{"rope_base": 10000.0, "tie_embeddings": false, "init": "normal", "optimizer": "adam_variant", "lr": 0.00113, "decay_fraction": 0.735, "final_lr_fraction": 0.1, "steps": 9116}
MLP neurons of a small language model. Each row is named by its layer, matrix (gate and up: input weights) and neuron, and shows model dimensions 144-239. Each number is 128 + 32 x the weight over its row's rms, rounded and kept within 0 to 255. Numbers have three digits each. A neuron's up and down rows have the sign that makes its largest values positive.
A block is one neuron, or neurons of one layer that tend to fire together. After each block is what it responds to, as a language model described it from the Wikipedia text at the highest values.

L4.gate21:133112102083169175060144136120164135159145109092165124141106158130154192067072123135103139130145082161072100182107163140089068092131210118114144118120136095035116154169109148142163125155152140091141149086127098130130069135158149136060157076159102136153092140133116095154147144064124182168
L4.up21:122140057082076162104174140122091127151142159087136100128100137105085156119119119107118110081068173127107109115097169150099135094136129107135122090137126081074112196103069136139138157100111162065075152140143136185098113112157123191082100084093077144184110177111118145107145177145095155099
L4.gate24:169034149104115138114152140168064081127110092125105093107167137129089136149133063152139125128129109123120112067124110169113110113132074110131105091145113133115124169089082176092080116150161118174115118111073161197141155110149107115166135146119119090134115139134094129140088117112126138159
L4.up24:110125096118121100124167110108124129132131127113103163143130152129137155090182129112138109164084124114115150159119169204108100151083171119137114171158132150182182151134126136154100101081162111178084020106131194161140134114168128155107157129135122055152128152167135120095117080162105143114
L4.gate76:134137123192129081104148052140153126150149146173147138129127127130114061127087181139148127086117130130150114052150102124110102102114161139160151096103119166117159181175137165087097064109145164089103113103145102118071121116161124115121162119160126119183143147116107080132135144092096100175
L4.up76:123140170131105107068174118172122145159169168111166185188045157147095170156137136121159089202156166117122032107097124114107073129167141133123035126112161176125111159126213107134120139125090081089149153124123136123098098156157139087104185169148129129132095164082117127150119184090089144173
L4.gate108:078138157102084135133102092108091091134114158068149184144170112172142155127061138197146121111126101149149126085111144091132151140105144085150128123123113025167084120143113150134117158144160174106122118147081154110146161070124117073142153142159117088137106107133124066162185127070090169135
L4.up108:096130123141069140116162130111170116130092202101074126126158114122086127142062142140146148136082080150123203140109099159139130111067116104128099133130114162147131111072092178063102120131130190109147107150124101172116165162124116139083153124050079119106080160125104191137164109079049166130
L4.gate152:078138091126142093157141031080126158087165089114110135120129134081130117119135054163140173040076070177124136129125135175143182156098157144166099106123133095074105125118204140114135141133157135073187140187122049141090159205131092108150146116098177163114105117075137140126079138090134193153
L4.up152:117125128114164200153088160171109159138179140129177192149140114167143105157092101131112136112144127163058177118082078171190136130090144170121083120157111034114170152126191122194104065116168182065142101171110117159124159128108038097106131143088119134155128144148106106108127077093121079098
L4.gate177:098074138139157178081099155136137112150120140113107134088143155147125147157101063125142085176134138115171081141121127113127119130073154099172137097097135111055130147110095065117105137125076133091107153158144077085133107154100125163037140130144101044141076185058137110145148140094121084098
L4.up177:164125134121186101156118153114170140107196143119142100068148120116130145126066129132189124145170149163074156088046135134128054156112158133116126086146107084097147142138093096154148162098123116140164156133099149135170137117134108078085131139087109150117137194130060140111137143079143140137
L4.gate204:100082131090129134084076072105118159185101141084103186130177119161100098113080065079194147087102146123142194100114172115160114082098106111156163149120140117180163085097071174195096129141111116048123111099105103133069178085047139147107142107201133166162120109160132122071116195078130191131
L4.up204:165126172122101150141133055130072166077073150159056077134102096132142131149188169159094103107061076097137052104143146149106145137096153159139126141150121113096123121145141121082111118157153102067140139146135102114117143180082080143083053126082118134096116103115119120160112132147113172111
L4.gate214:133098129139128119058073117115119129136108115144159128151137102108123115120110118116108110132131123173172125087196130159098149080141162141138113079122108171122155175152116170172103179168143152105139137154181101099106103044179105086096099094136134070090082073087137168165147173024107083138
L4.up214:095141131125135105104088115099134191123085142105140085113115101139056144126145125051128081100131149136169192138156176185106124081111160123127135157099126137072180058172173178068131161148086133125175178177132148137177096105114117105065130154100113140133059135107141160093156142085132166133
L4.gate222:158145167172172140083065108141122085134156093134138202111075160126121139148120080145211104136097130179103175102200178164100112149143092065105148100131121170066101129102185162159123187124119119079107152156153136056173095085161107136086109111141126084133071119159123141177137105167108131138
L4.up222:085064122148170133074142160150163155122107169093027086113139138069134138158138145156144111214099126189105119099122150139104114079129157127069161098089143044090145089142068147102128108138101149125065131203143121172096127142136134101144132106133078095114109117161108160078146137101162168113
L4.gate308:119144197143125087105070128096144135062155103176176128119165172137106157162134169173141146155170120164145080087103157163233202114142111156158122112116106114069186152220115193153142126122089184117154173126151149123175161157119196148174083132145137130078068148118169071125149124091134071110
L4.up308:161062157164135108192132157108139137061181137113149120120157130131163161204132153099077061144141161101094170055097126173140155059107082143139095137172116190116131151122155163126211144113124116134104105117110130076098152166119146129152198204117130154121130152138107148135090114134167148138
L4.gate350:180161146073097155115123109130119118049162133128105117184096112050123106178190153154061122179144099103084146071086141159113178116144143113139136109104146148149101211114094141158116161143137128121163098143102116208201147132083131180172098122165119091174135134169126176092139131114107072161
L4.up350:117094146163177208101154097209122148114200127162146151131169138156164114164123092127138080148144130125045166105124116077134096096106127089125162131131120112133165179161138014164103122158185083126131156128117117121116073120081107114096092184123132148145149148145103078133149135093110146135
L4.gate385:132149127115127144134070164139148118136175141098166197188065128181104186057144115154130108158098125107167145111137119115139196101160137150076123122147123149137104101153243139123124110133130161127141125137135141109088097078201110097158140110163122088159154110100142134127127118138103108150
L4.up385:095147121164151106128110109138102136153101166101103161154074129133112138072104157155175110122113127141124151119151158123151149110146164175116132163125161173095101054143145126070146094129133111114073119156116158132118102057139125191121172118161204107117061139109091108122125166150141052067
L4.gate511:148128109127103145115050148109106119104122163136078111136165086142092144111115137097087136152153094208120119127147118127140161151084113145132131128145129099120129116094102139079149147052142154111144163154197138107094125129087135166182172153086103161187150162096118104128095156142060167197
L4.up511:139112180150154213083150129108120088075113150142124122164195175150125154121109109157167125125141077108134162106212170128103057158133091098099146109124139162103164158038094169095109131118105165124086108085082146179148127152125138141122089176165133109098123134100109092109132102078093120126
L4.gate613:165128145146079063152167137165127154121119113115140156154207098089058158107109138093152093173111147118204168109178066107154123066102128159121084111147119124062135109177114139175123141107113133131171081088072134152183165120112097137124123112120133124131059143159121121128136153173077065120
L4.up613:116117117125081162130126090111167178109091074141082141164138128150134159162107095134135070176123150135085078147164147129100151087159113093137126114128112108091147088116120177098131089144099144141167113143098049114099144118175131145120144132117100137208159134097166087126160129119148142154
L4.gate628:106159191102107103102129111093093120110106160072085159149139135077152126203090089141136090088105095113132115149091085169097094090047167101140106104134116146097207150109134148132119138113108195112129134163137212090140174116094107050112091157086164152130055213130128084134157170098139156149
L4.up628:224083126129071180150142178217172114096113121111112130105075169129094168125134067175115097107113132142127102080065143166138114126126131123125102116105131078077133130181120153121146086087103131099176130167131078154105157129110129136157139174128088174057169082112190125059148155124142125158
L4.gate687:073127123124120117117051137133154134124113146097166183121138193110114079147182124182172118109155094186181106150125100137142168120086119172095116100109100116150166091126091102142108080123169161128204131085089131126168092073106101109109097098184125056135092082087096068159071099104077117089
L4.up687:130131051167150150128125153154176134130142181184175147160132119123140146118115113104101152148113177126131127144132108108108093136150147148138210154118155099104128116157099109107109100134118103083137183090124176130106070151084076108142165093129092135109070108058141138150122137130122188103
Ordinal number suffixes. Ordinal suffixes and words after a numeral, such as 5th, 21st, 3rd, eighth, mostly naming battalions, baronets, centuries, places, and editions; weaker on mid-word fragments.

L4.gate87:170089201084181162185135087128110077124116128063141130127068141094118156156132119137165170145139127126173100074173098210165087134147136127102130123120114144054162109161079188111143126056087119133147132146113128111074142089115083179165111096116106148112089108152134156144130118120070140165
L4.up87:128093100098113105170114083171123146152171130149122148101123129123098152085092155119094094111075113136189110124098163104118111141150109113048124127106106107142129072155110106038176091124175151132132161078138149113133145093119105109150128000106127141137121110141159162152122150115149104139
L4.gate96:092075185114177097137169135127170079133094119162102145143114169126105127101119092082117076115170127153129133094130165176154130163147121143101156066119114140115136148191149149128125096129163198114171092128152124117094104120158150080140145107144105151140153114088132154105157138104113146148
L4.up96:129128151128130097119117159127103130143049133138140133130067116121150097121093107071089094106107118127176111167113178182165200159182151120148179177144113179104116135154128177113098066109103151087132064112140136159114122086118118136137115115118138125151164136055137151118114098169069143104
L4.gate123:108153125212179101124122155070084131121115101149158110131140175175175123156087125154144052165090153144136142137150119131122128118126187118125146089104105109158116135080131114147107084141120153163167126129157147131074129153145113179158084121162162158132127100064152075242157109110140178151
L4.up123:164158082161151061126199128107150135136095144083097088151130080101047131120110146157099177111159167113099130145110120156111125153101120090135149082124131144168147121065142161175113151144143195128124151119162085124114143139114204134128101123103218059136156085170077096120216128115151158129
L4.gate158:193136135132199110122085110126142122141113143121104126185143117138108078073080135132156102171083128143148180024151107124156082153082130113167123124118127142173114103157161091153140147098114141075161043115087104099092149107137209110131126134117110148147164058114090141146132087111178158150
L4.up158:139096127178117135167141102117155113119139148093130143096136143169106132147081132053109109096120143123161093097046061118183102165139105126160112146185138152052144183072126157197116154167107168100208122154154137073165177127175130116159086145133109152104118130152081161140115106108084122094
L4.gate165:158083165108144108115133092101127136104123115113137135130142165142156111109037112141189169121098130110149121150168100072123103173147139112109101081115096137138177123171121196203099172131161191145108136101117146106123158143170102143168078140093120125155119114193070156175170128109144086159
L4.up165:165096176181088069147099114102181100115111135155092120094132150143131053136111153115081156163126128107165074102126101063117154141047137158044067105114135119083106159175123076138156114128110179119162090085166136119162110165160079120124176093080119108096178106100120110141122146066109067143
L4.gate208:115120143126152095126116091132128129174105098167146082054136124145144088140124112100127153172059054120163142073166194063133164124082125112130111117101118118125105139091106115127142142128151058108171085190147187141132123170109142147080052143165137091084113054108125184167097128148112151108
L4.up208:179181176136144179097118174118077096157096099153106162049113171183142054158089102117158114142155108106143172108118154130147068144111048138125193131101136111094107148144136118143117145148129148083113122099132120051070103134177141152160124093154130097125076148133086168115103088159104110111
L4.gate258:164189139084142119115090081112097109094115165087121164090087120066091093155157131149129083149159048090138098167189078120156132134114114111090127157105134174078160089143140106166091107111090194144163111109141157139105142125131132158140168120121181149175175081141157124192113175102118125098
L4.up258:158176144090144086083074121108172114162099146095150114087077121116127134148150094132153139108129136139102144222124075166131154168091183076125096107118146129155162123146138080115146146129164112186131132167144128131155108162072104124112137124158148185152179080177124068191150132082144088127
L4.gate352:071193108089115095122141161196147162090119132158099166147165118097125071064155086145116179140155113118156094091106150077092128174153152130125082100122101183124102107145116134140161141092119131142137146151090123152139122138145084123180142145129145162135087044122098168155130116080104164139
L4.up352:134154088138151165131142104126149132142130120145121131136167073175125125061116149082162153155178189149124106115074095137102099130161134145130107116149125176098116123210081156105114066116159184119112155113179111127145040071170071120130170156137178088095116066120171154100161118148054155118
L4.gate425:149074200126183121141142078168119091096142088160141131133146156102140088125098125179158153187118130159204131146118124096153172128119138168145115097134109097152082113125153089130116216188118136197180089100129175111120082106123217196160179158118107107181134095123161151114092128087151094133
L4.up425:152120125159130130153148099143051082068101110132112139103102091089149105107124194149159069189143165175181158095069125095136142089098128112152106085152106152176140128166146090103082198155174172165155180107156161047116125104134111139191120167075114175156137150117167121136114174080150140149
L4.gate536:111131157139108122111140091103156141113129115150076079144117118164104115102064088060138097153081108165161127156213070168128179176115133127089130126142154132131095083115156095173111128121177065083137109196165165122103079095184123106196107119085091075093119081148155121133140096099121125131
L4.up536:085103200146110170144143099102179161155105083153124072143120082112126193161110129079127111152100098109141098152154092120161171175139106140133124141142159161143148101146164146145133171149121141099170195136177125117161112158105103128162088153053051149124080114162123143102131088114090084147
L4.gate551:107142129048132128130130129077190126112097202139147163153101126122182053094162095085090136097097113155074145146154118099090168160129107129090142100140145148108114129194135136120104119179178132155166160176110130154148122191118080111098103122145178087138089119161167174145110110098126115156
L4.up551:106155096138146174178127117146093092083124104097129145159174142159084143036106170075103102207147163114151157091139159143082060115133158144121136148110123155158122087134153131119080136126098091063099066087132093120090158169123127126176140123124170085170138162125122177157100098143087149169
L4.gate562:133171152177180125110108102171163165153105165164134125180175130100149065133138130152132094148175092135112074180117162163089080115108124179097163067136096121116114228192133105127118062114168200100176127149118105113144144134073079171111081168116118107093131117123178153143107128096070127141
L4.up562:135145167150083138204143160115148131125109149101105112162099111136145103040112154186179157120126139122122110132120090107155107124117138067124136115135137030075117123089148114123155094166138157125116177111180153127120146160145136140129160097135088084122133143155077206141141047115165146143
L4.gate666:127160144183108105121095119137140099100128145162113187154130138103153138122096111075134082097090189117130107092129103173136108185137156193142093115118144100140140169074144127113187135172132203149132128160171145118092090112173207143090111109152167099155159081146129168143157149116127095160
L4.up666:160172106125193137138102088073120118135107090108137235096110104107078119143095192064117095116122153113086163156084146102169100094074135166156114132127098163165102146136137145190106199113168152112161131131112082145149121107090149130112130129186138195103137095143115120139094098118128133119
L4.gate689:119103113107123082127125074141123103136147152114099101118091133085096112091149171124160103103133140162144151126118118164160100146068075110082064080125120119077130165113078149126096156157169198178131176175154166151098121122170122148121166134132089103095171128157080122115092150165176129145
L4.up689:125128095117082147177062091148173107130064082151085096074150118165174101105141144179111057187099095126092147091095092167128185104107210172140138140121116151113200091122115080176134121111178118114132125110122166142113140154073129093192115088146081095123082109156111154178136156130149094096
L4.gate697:164075179146099095096113098120119104115121177137130194137131128084137190160175092203179127170107102108116138106077126119110140188106098182089068103116125114139062123139142143152170121127171198078181185123182113142126152137123131125163125124089063125157100140169111105123151201113127148127
L4.up697:141119156067097105122157114122125201110112131091080184155118107130148158118151116204171156165098132074122142122068114128180094123126163183134138195132129096151114119126151111157119063129128189061120150128132142133129176136117164165168199139081063116103138150143171177091125145157112083097
L4.gate700:145151121109077125151107172153099094096141141148131168114174112118057068114115110134122170180181092096123122112096145121155145184105128175113140137122127095177157091087123175102126121089149100094105114129128135130148128103131103153152119082143147155122159100132146113163109117169086148143
L4.up700:143175164114191115156111099092133066099144080127150152114167139153133115104135095150155145122092146172189146123152108143137100072173157106122175127146160104174139070074095142088170112074109054108125095134064167103084137169182113098107130116115145090074143154082109065139100117200130073123
Indefinite article tokens. The indefinite article a/an, often merged with a preposition or verb piece (to a, as a, became an, played a), before a noun phrase.

L2.gate16:097072150088186170149090188109104133080103110124096097150114096138084097143126095111155081110129137105176097153087169119155153148176150112111090089168106170116115138145109099180144120165144202109141097162124142095110129132067165164148153083069145114115105113131063202113108138097109155130
L2.up16:171155129091089095128175167097140150165122114149178132099125171169102161154123187036128147111119160194134104121092125133099161111115151140068076090114123206146156137077129095050114163067105119200133135191091187167198143116113117115073153137178143166089141164151148141099129169108111103168
L2.gate35:127101134129114084075152109132091164161155195096142142101134106130113141133152138106153120104114134127119156122134116172163118191092153122103144139144150158123181080106090118219122109087113167110102132140115106115156189126089154036109068123127156149135140148119174158102175147160138164085
L2.up35:152153156059117136146117138188183134090091130167102108171126149156161075106156124190135105110112138123152116117101118115131137124138158181087123087117174112115165136129118187154120092216181166034133130146171215053109133134100064160142174123169129106118116089135116151152131131080136150099
L2.gate119:120182135110115124158153118175162102112110146147060165183147090130118099108125115085100062150120145140121134084103060167116186134083127132133093112129139131130169125073157135152183159094104168080163168200158117164146162128122121115120146094127100139145058079139115155130184144099147086127
L2.up119:156181193122146178103173149193101132141083150127085111111109124154144094100118147168078101091171166123165095062124157140152095164113170094162066128110118149083177049078125125134108155131128128063133113100125119117127166146088083107134107111084170174111137123088083113097138115180123090130
L2.gate488:124134190224157111064168135159129120100192179145155132093147131140106127157096097116120129135177104145158104106108132148142175145138105108118100053127099101099148097150107109135182115124152188147172099152150147086145128112084074115140061126136093126114116132195084145146174122115170179143
L2.up488:088162090190169101126151153084123155090151150111104130094076106104079133145105084120114142136141137147153127098169088157044157117084174124139138126146135123138171092163104060118155177127132141067121079204117126093133182112081153113131125100149093162147134179140047145132178164128154188115
Verb-completing suffix pieces. Final word pieces that finish a verb split into subword tokens, such as -ing, -ates, -ed, in oper|ates, indic|ates, investig|ating.

L2.gate67:180155159094141094107073136149193098134168151144105150132162195064162146145106139091181158171127100165118104105120154064127078079133157070106173115094142135142128089189104157056102102109139135142133122142175175183091155086114109163153108166146121088192129179129086128150123157098120140130
L2.up67:134131117074143167167075146158176121166120110106132157135067121140126193146084127174112092164095138139080168082099146100112143107102130139097118139134142171127152125108090111139136087145101107107110132106167174088129136132114087050137120121155165103126090178121116104108092082104135143064
L2.gate122:091120155145151120103083201143147117107151133128096139085141132150142178141079123145178100119111139164105101135096109172168081157148101104105168095111144139102140092148123149114135138134090136123135118130104117146113135136142129178074126119111094061186106177078172073131091139085115203130
L2.up122:112164155141146095098079096086137138181172120133078136100164165115116168139120134136150149071083193179173132154096156129171145069142073159146099097115117096078082154199072160133164132118139166077126161099091136160177109102166142170130115110110182153123113116141101121140098112134127137132
L2.gate217:139130119083124114135086160127157083141200152139125136133172146137164166102093142141182138129105140178155151032109097163121075108159127105129177128091123101091156104181118108091142035166117106110125128115078129138131130183126153128109131150171087085122107075193066129174124109139073149139
L2.up217:064178122137071093154111144150098154123156137120146116135159127137108188120068134139137137118102143127157172152134124128138120147120137127149162187117134132131168114109078151124155135158131160122088143151148092143144151112089200110139132102159148154108110118132115124138210088113093169106
L2.gate548:171091134181179129111097110078167111118140103116123095087107148103135135126138156118141136080162097207101136099093099092131136135184155114105059098134097102139112129130057166081217114078162210126137159058120099170121135067097112117101107150156124168210168153120158076151111117118144143165
L2.up548:089170166118145127173141070173166117109184115149109184128124133182175070104116140098152110086157131155183163140178115137091139147157120203120081130101115192145162097070123149168115134114149101105059115147172075108066154126123108145157147070096104129153068124153114179087118096087093159089
Word-completing suffix pieces. Mostly ordinal endings that complete a number or word, such as 52nd, 53rd, seventh, eighth; also last fragments of split names and words (Augusta, Catalonia, disastrous).

L4.gate12:126113199135113181117087084159107130082070158136107135132173118118116073043145110122163124137129149115171195074092147146130193132137166138140055125120124117101080112134114124119096124092143168122159104085142052073117072141128184095173138145128151140148102129121083154138164125122160139132
L4.up12:143115092181124135091153147143167097120140090100148125127152105162112087168096170132091112118125134120092119076153121078080127162088139130134128092121127108131112167086127086154118117100187122126091158167131086146086068162139111121122101150127186136088096145082158148127148126166065121109
L4.gate35:114077069113142104116124122171112092072142135169112146124184132107129128109117112063148125155146120111104121142102117144154128132150080187142143092141089112142130164105067111114123171042115164084124068140142162124078137191146199075142079126144128136138119135147142154056149208107093119153
L4.up35:152142096112126125107077130169125153079135173147114126184084150169136168052115094124137116111125153106111103113126138115080134138166119149114148095121141105186168167166140161098107156137121157088143093078146159112118149139110141093151138128110072138122133147184131160150134119095172100120
L4.gate85:122120122166120165033091084180118124109140138118151071142203133119136174073144132098106137110109161136147107160110155104087169115173120136156157107109099146165107088096157129187079157161239117132112146114180156090126106114067183083187159102095163145067158087089105122144165202154125157165
L4.up85:152080079093124105093046137100117076102086123139142108143178157142134083155123119127151107138135121110148103148061150128172170151058183153165098151134118135154175147112112106103139100052152152136155146146162159124133138156112154137145135141071124134102147147127078206143164150107144112147
L4.gate90:141176158123168157071124169126190144113160157133151099120108104132144108104191128080095053082121074119138135130085096153097147148154163150142103141122133137132192120113125127164139131115149144072200133150198183132115158138068182107136162132105150163166090129248118121117110146116122151113
L4.up90:103128146139114132066052105169168144120135135104145156155130131136094127124123110090063102169150121131070116103081111095126117139172147057104068144111116154133167163166096144166166060088140152150191128161117152101099156115099114100136144117158151103152148085082141140146123216139153157113
L4.gate91:093119112228144148126158144140172089129134106092158058162087132134184119144126080144100051133127103072075080144097143170132172102162143123152105100131142122136162142105170092131157144128108129127094196156145125084147137112119134089119090135126138148125117195136130092156077184176169115186
L4.up91:091101114108149149107055162209193170113175174121102110117177159098153188134140137151196088096127114152084083115114136155138129148181162143196155138120141155125189107084118062148121136151123133114140142132135127077123105135081176130137071163150100143123116119126136126127108124192113128133
L4.gate117:146129082135116134085145090060115113132147100092128202096136110096123101139158128132072189150143118149079149150103153153078172096103178104113105116146121120142182115213147120113128142097157152092206173092210151108143144078124163105166121110122112153133123118157122143109136152088078134099
L4.up117:138134105189187095072108133079067161097122088078124091068137114087109141145095120137071075111144157110100115180140151120133184075084168099089153153135147127136164138156120150139082073098158153068145113134147067122141090114100170138152159115103105090199124113159096166191088139155179140214
L4.gate151:130072144086182085139143139095154103106124133143164135121086110146179120088077161145153130099101151122097117149106164087094103182167091095096163106152155202076118184155135121115157103087108143127141122126150128125089070190133136042157122089191120076148171153157121119154115142083101164142
L4.up151:124090101067173111090215113126149167129104142146113150130127102112149114084126166108155151114164140099134159165131182147133081159162091142080146126131132154107144181191158091139141144148154090137156169209191127100124069122144134132145101100158112157108165135137146153164107101140102129113
L4.gate227:124137134144095164077148106131109124135097173133132135173142119090146083135096158119147119121163132125158145128097133170155154135124082171140158159111125106179156178111107175109109145056135093130203104090161091063107073165116176124163118149104110086116125157141099098116091127113083120201
L4.up227:160155167124121143149174127127148164129112152143125179128148156115112105096119159102118097122131124091112185097094161076081120158108121085128170097121104166132088152168100121141146125125153143114148118194167112094151093141066159112197108147122137132147132131087042133119133116096192096101
L4.gate247:124116127081112116081094112164138089096123140127091049151145140048098164138103114143141078134098137105161112182049143098128123133151147113149047078097112107113083165082136143197150149158164188091140147153214167145138090087111178153119157063152106117164177162138161118156126147138160192108
L4.up247:148167136124151089138154129111111147140156159122148140100115138159125081190128154148107122160096166115088132127105177155167104124143106141081153169147154167059170159124133121170123108115184103164115131068089168148119059070133183085104138135114061182081099158164122129096122102086120113131
L4.gate257:095108117143061104106131093108124143131138151100123135166151104088142100102138068131099118111170129175105155123117095169154154146117109139173113105116133119102136206159066107087129125107118149101201113110161111110146164124133168070175100154129113156102077135114111164146081134072148159156
L4.up257:114121141114103044154114104147120187121117162118097119131093055068178070098147144103132122113126112126150104161064117162179137148171134068093077175116139145066103131159158146073131083160104089129146123169143149127120106117063155093161094150126148109133148115193150107106093127130077166053
L4.gate261:152142140169158122103094163118062106135113170219109149125124111150145171130138152099101132153133147112147126128160211092110129099126098161115161102141078134111122108132114111108164170125143158176092164161166138087077132131164136084098123159200212099095073103144159179107200083064105116148
L4.up261:159085159056120165149110110126107125167161136151165127140102149120130113111099166190118112204145189096174197089144092166101119063077133121143120099136127159127195130187141105139159114115134062099152126131199167133163089176139134134106157086125099151147127079102144148152084118143105130106
L4.gate262:137132135133108065164114111103135106137096129139129111188108102102162123136154138118103164141154151140177132167132157122161158066114148116123052129095119083135084126161138133146089086082135108136180105145118197164118130193111123105108159182170166104167122107159046154097107186089169117143
L4.up262:142130107121099106125099157122184159000123134074085115160071159121092134111101125038120147132135115170172207075071122168128153098089186132151126102088094113168073120138067163120140104100090142142123136168153158096101091081165158160113199116179165115141082051143112152158208097095121138094
L4.gate294:155096083091112157160109124043102129105172152127141140119163126103171103133140093170175130077171181120173114118099088154162151115121099101139125142130147156150152094153108151150127159111122152115155131153152160139095080097150167100154139116190098144147106080173189116219184169092124108167
L4.up294:076122166068135149099104113082141092079073137090136114115114105100129132138190110085135098147130171121105112107091108089087161164124162104152119138179113104093128121061118140101109107105180134145125165106171158133116144132123169097145117123114182186092150125121195122157146113178128117116
L4.gate313:116130207156138103079142118176155098157114163126085120134090116161137090120128116138081085098143140122107098139111147178085128118141157125135113090116092122111147081134152094077125081117148172127147186119165186132119114194113195150124138113117152144204145094102051109157098183114114163159
L4.up313:101096146078116130132099074104140101142139151096125135119130147157153116115133144085147180090143140141084118169121151169032112043085126137135149115130122168136147112137123124126087152114159134092183145189124049147115093103125121127057153139161177110146076125185125115110111145216137164158
L4.gate394:193105154141139105097160103090183098144130135107124156115071107162164065110107176093026125058137118111161122144115113097126133124138134103107131087162107157176146206140123062138177134163164122050088160130166129103132077104143082078123139120209176128175146133150150143135101162043171156153
L4.up394:195079102108145118113126127119087150137106154136081168123116053180125094140174132148112140087133086118102162107105139114142126114098104121136076144155147139120117158178101096132147066161128200109129096154141085133127119099137111105098119152116090122166112092175170145088142149137192187119
L4.gate404:150160147090111145098102133074125169102115116115098119065116114153119177095155125142105126106131141148086180113062106122128138129157171051094174153120135123151097154187178163081121119128084166114184093172121136146122130116137116073126097123103081128106102109154132158115109144077107102109
L4.up404:142099091137068131135117070100103160147130085160138150115152080113112125101076118134155174102105039117186161135119147150068153131081099085116132138121111137136100164134184155143117124157184158115176119126111129176122101130094166095118126163156112123130113108152112132076185138072138128154
Verb-governed complement prepositions. Prepositions or verb endings that finish a verb or noun needing a complement, as in focus on, interest in, aimed at, led to the.

L2.gate138:135133102142099039094138140130142105176113118146127143117096144141136144116148123090120098138134129162100079062136102186125193195127076155115045063105119077134128073132159124126161161107136201156155152123171137088146099154123187183124140119073112162121070147043110107133131168133130118127
L2.up138:141128208139092130187129085121104170115112131117130178157101123186113131167134146145150064165171092127149109131113103171078111171134160199058167090137117136128140126140180157144125132147108105101117114202170129127140134105126151105088151070086146132202122127137137110135105159060132146113
L2.gate271:109093163155107124111108112153165117124135163170124105126132158096167186119128137094148108150095155162105085118121108182091177189185012136123113018096120115173086093119159134103131091097187110169153071125160151068128122176115162115074139134096090150124176151091106113164148113124124170112
L2.up271:158172149053103094120165097161142113112118141184095166148107065126101141172087133121128108104140093101095100132132077157130129182119162167155130149135126154164156113123146093127118154119109109142074161190135119114148119141073073130116186102107132083104051111152136136163100138017161142078
L2.gate396:098119138134109143094095066129164122138154092146140117177102137081108148174112184172103177081105078055127079148120101180164137084153123188112146112127138148117184136186172112102123140137124184142143157146162083168150095083127083154189175159132125135190086131133235149144155168092072135196
L2.up396:136183186146106163132136123110105117138155099143154148104146145133102092125060113166160100119141132161134103111150124152108136106103133102093165123099135073125189124169037171149150138159089133146100170133156109141085103145121165183077144137154136102183131175105145128140122132137153169110
L2.gate554:127151166085161106164106109086161150121130134142150115157138113141073172134133099095115148157106101117164121096169131188101141179160135125109153118109143155128130068130167116142202114110136159137140182129117117096124107170176165147080145147142082102116101103097099116148192154126191129085
L2.up554:138077083105075169138133103131080164155138115127096167121116135158098143195072087131108168162130175164168098183111124155161145147108137107129171151153136073093129197102124122082113096109124159144108080174142115116172108086075078113152185119064145077174118144125181128112071112116114176126
Word-initial piece after breaks. First word piece of a word opening a new paragraph or a quotation, often a single letter, as in g(reatest), an(other), L(ike), K(horsand).

L8.gate691:151121176117111123093181066114105153128074149149063122101119081150125104117118099106089096119165102120127151097141151152117166110134102109127112076158129156142139130151135189078119066117103150078205160069106152153149186171166114097148086091167128144173179085103134132193155187091115138063
L8.up691:122094110120116097165152140088125128083109171139117167152128135172121153119156133074122133143114103110113106150110135140123082080111172050101094115094098141115176120118135112146155050091089107119106094119134087129187140098113164191116190108089106134187147070165129143143132132187123059131
Article after transitive verbs. The word "the" (sometimes "of", "to", "on") right after a verb or preposition that introduces its object, e.g. investigate the, include the, along the.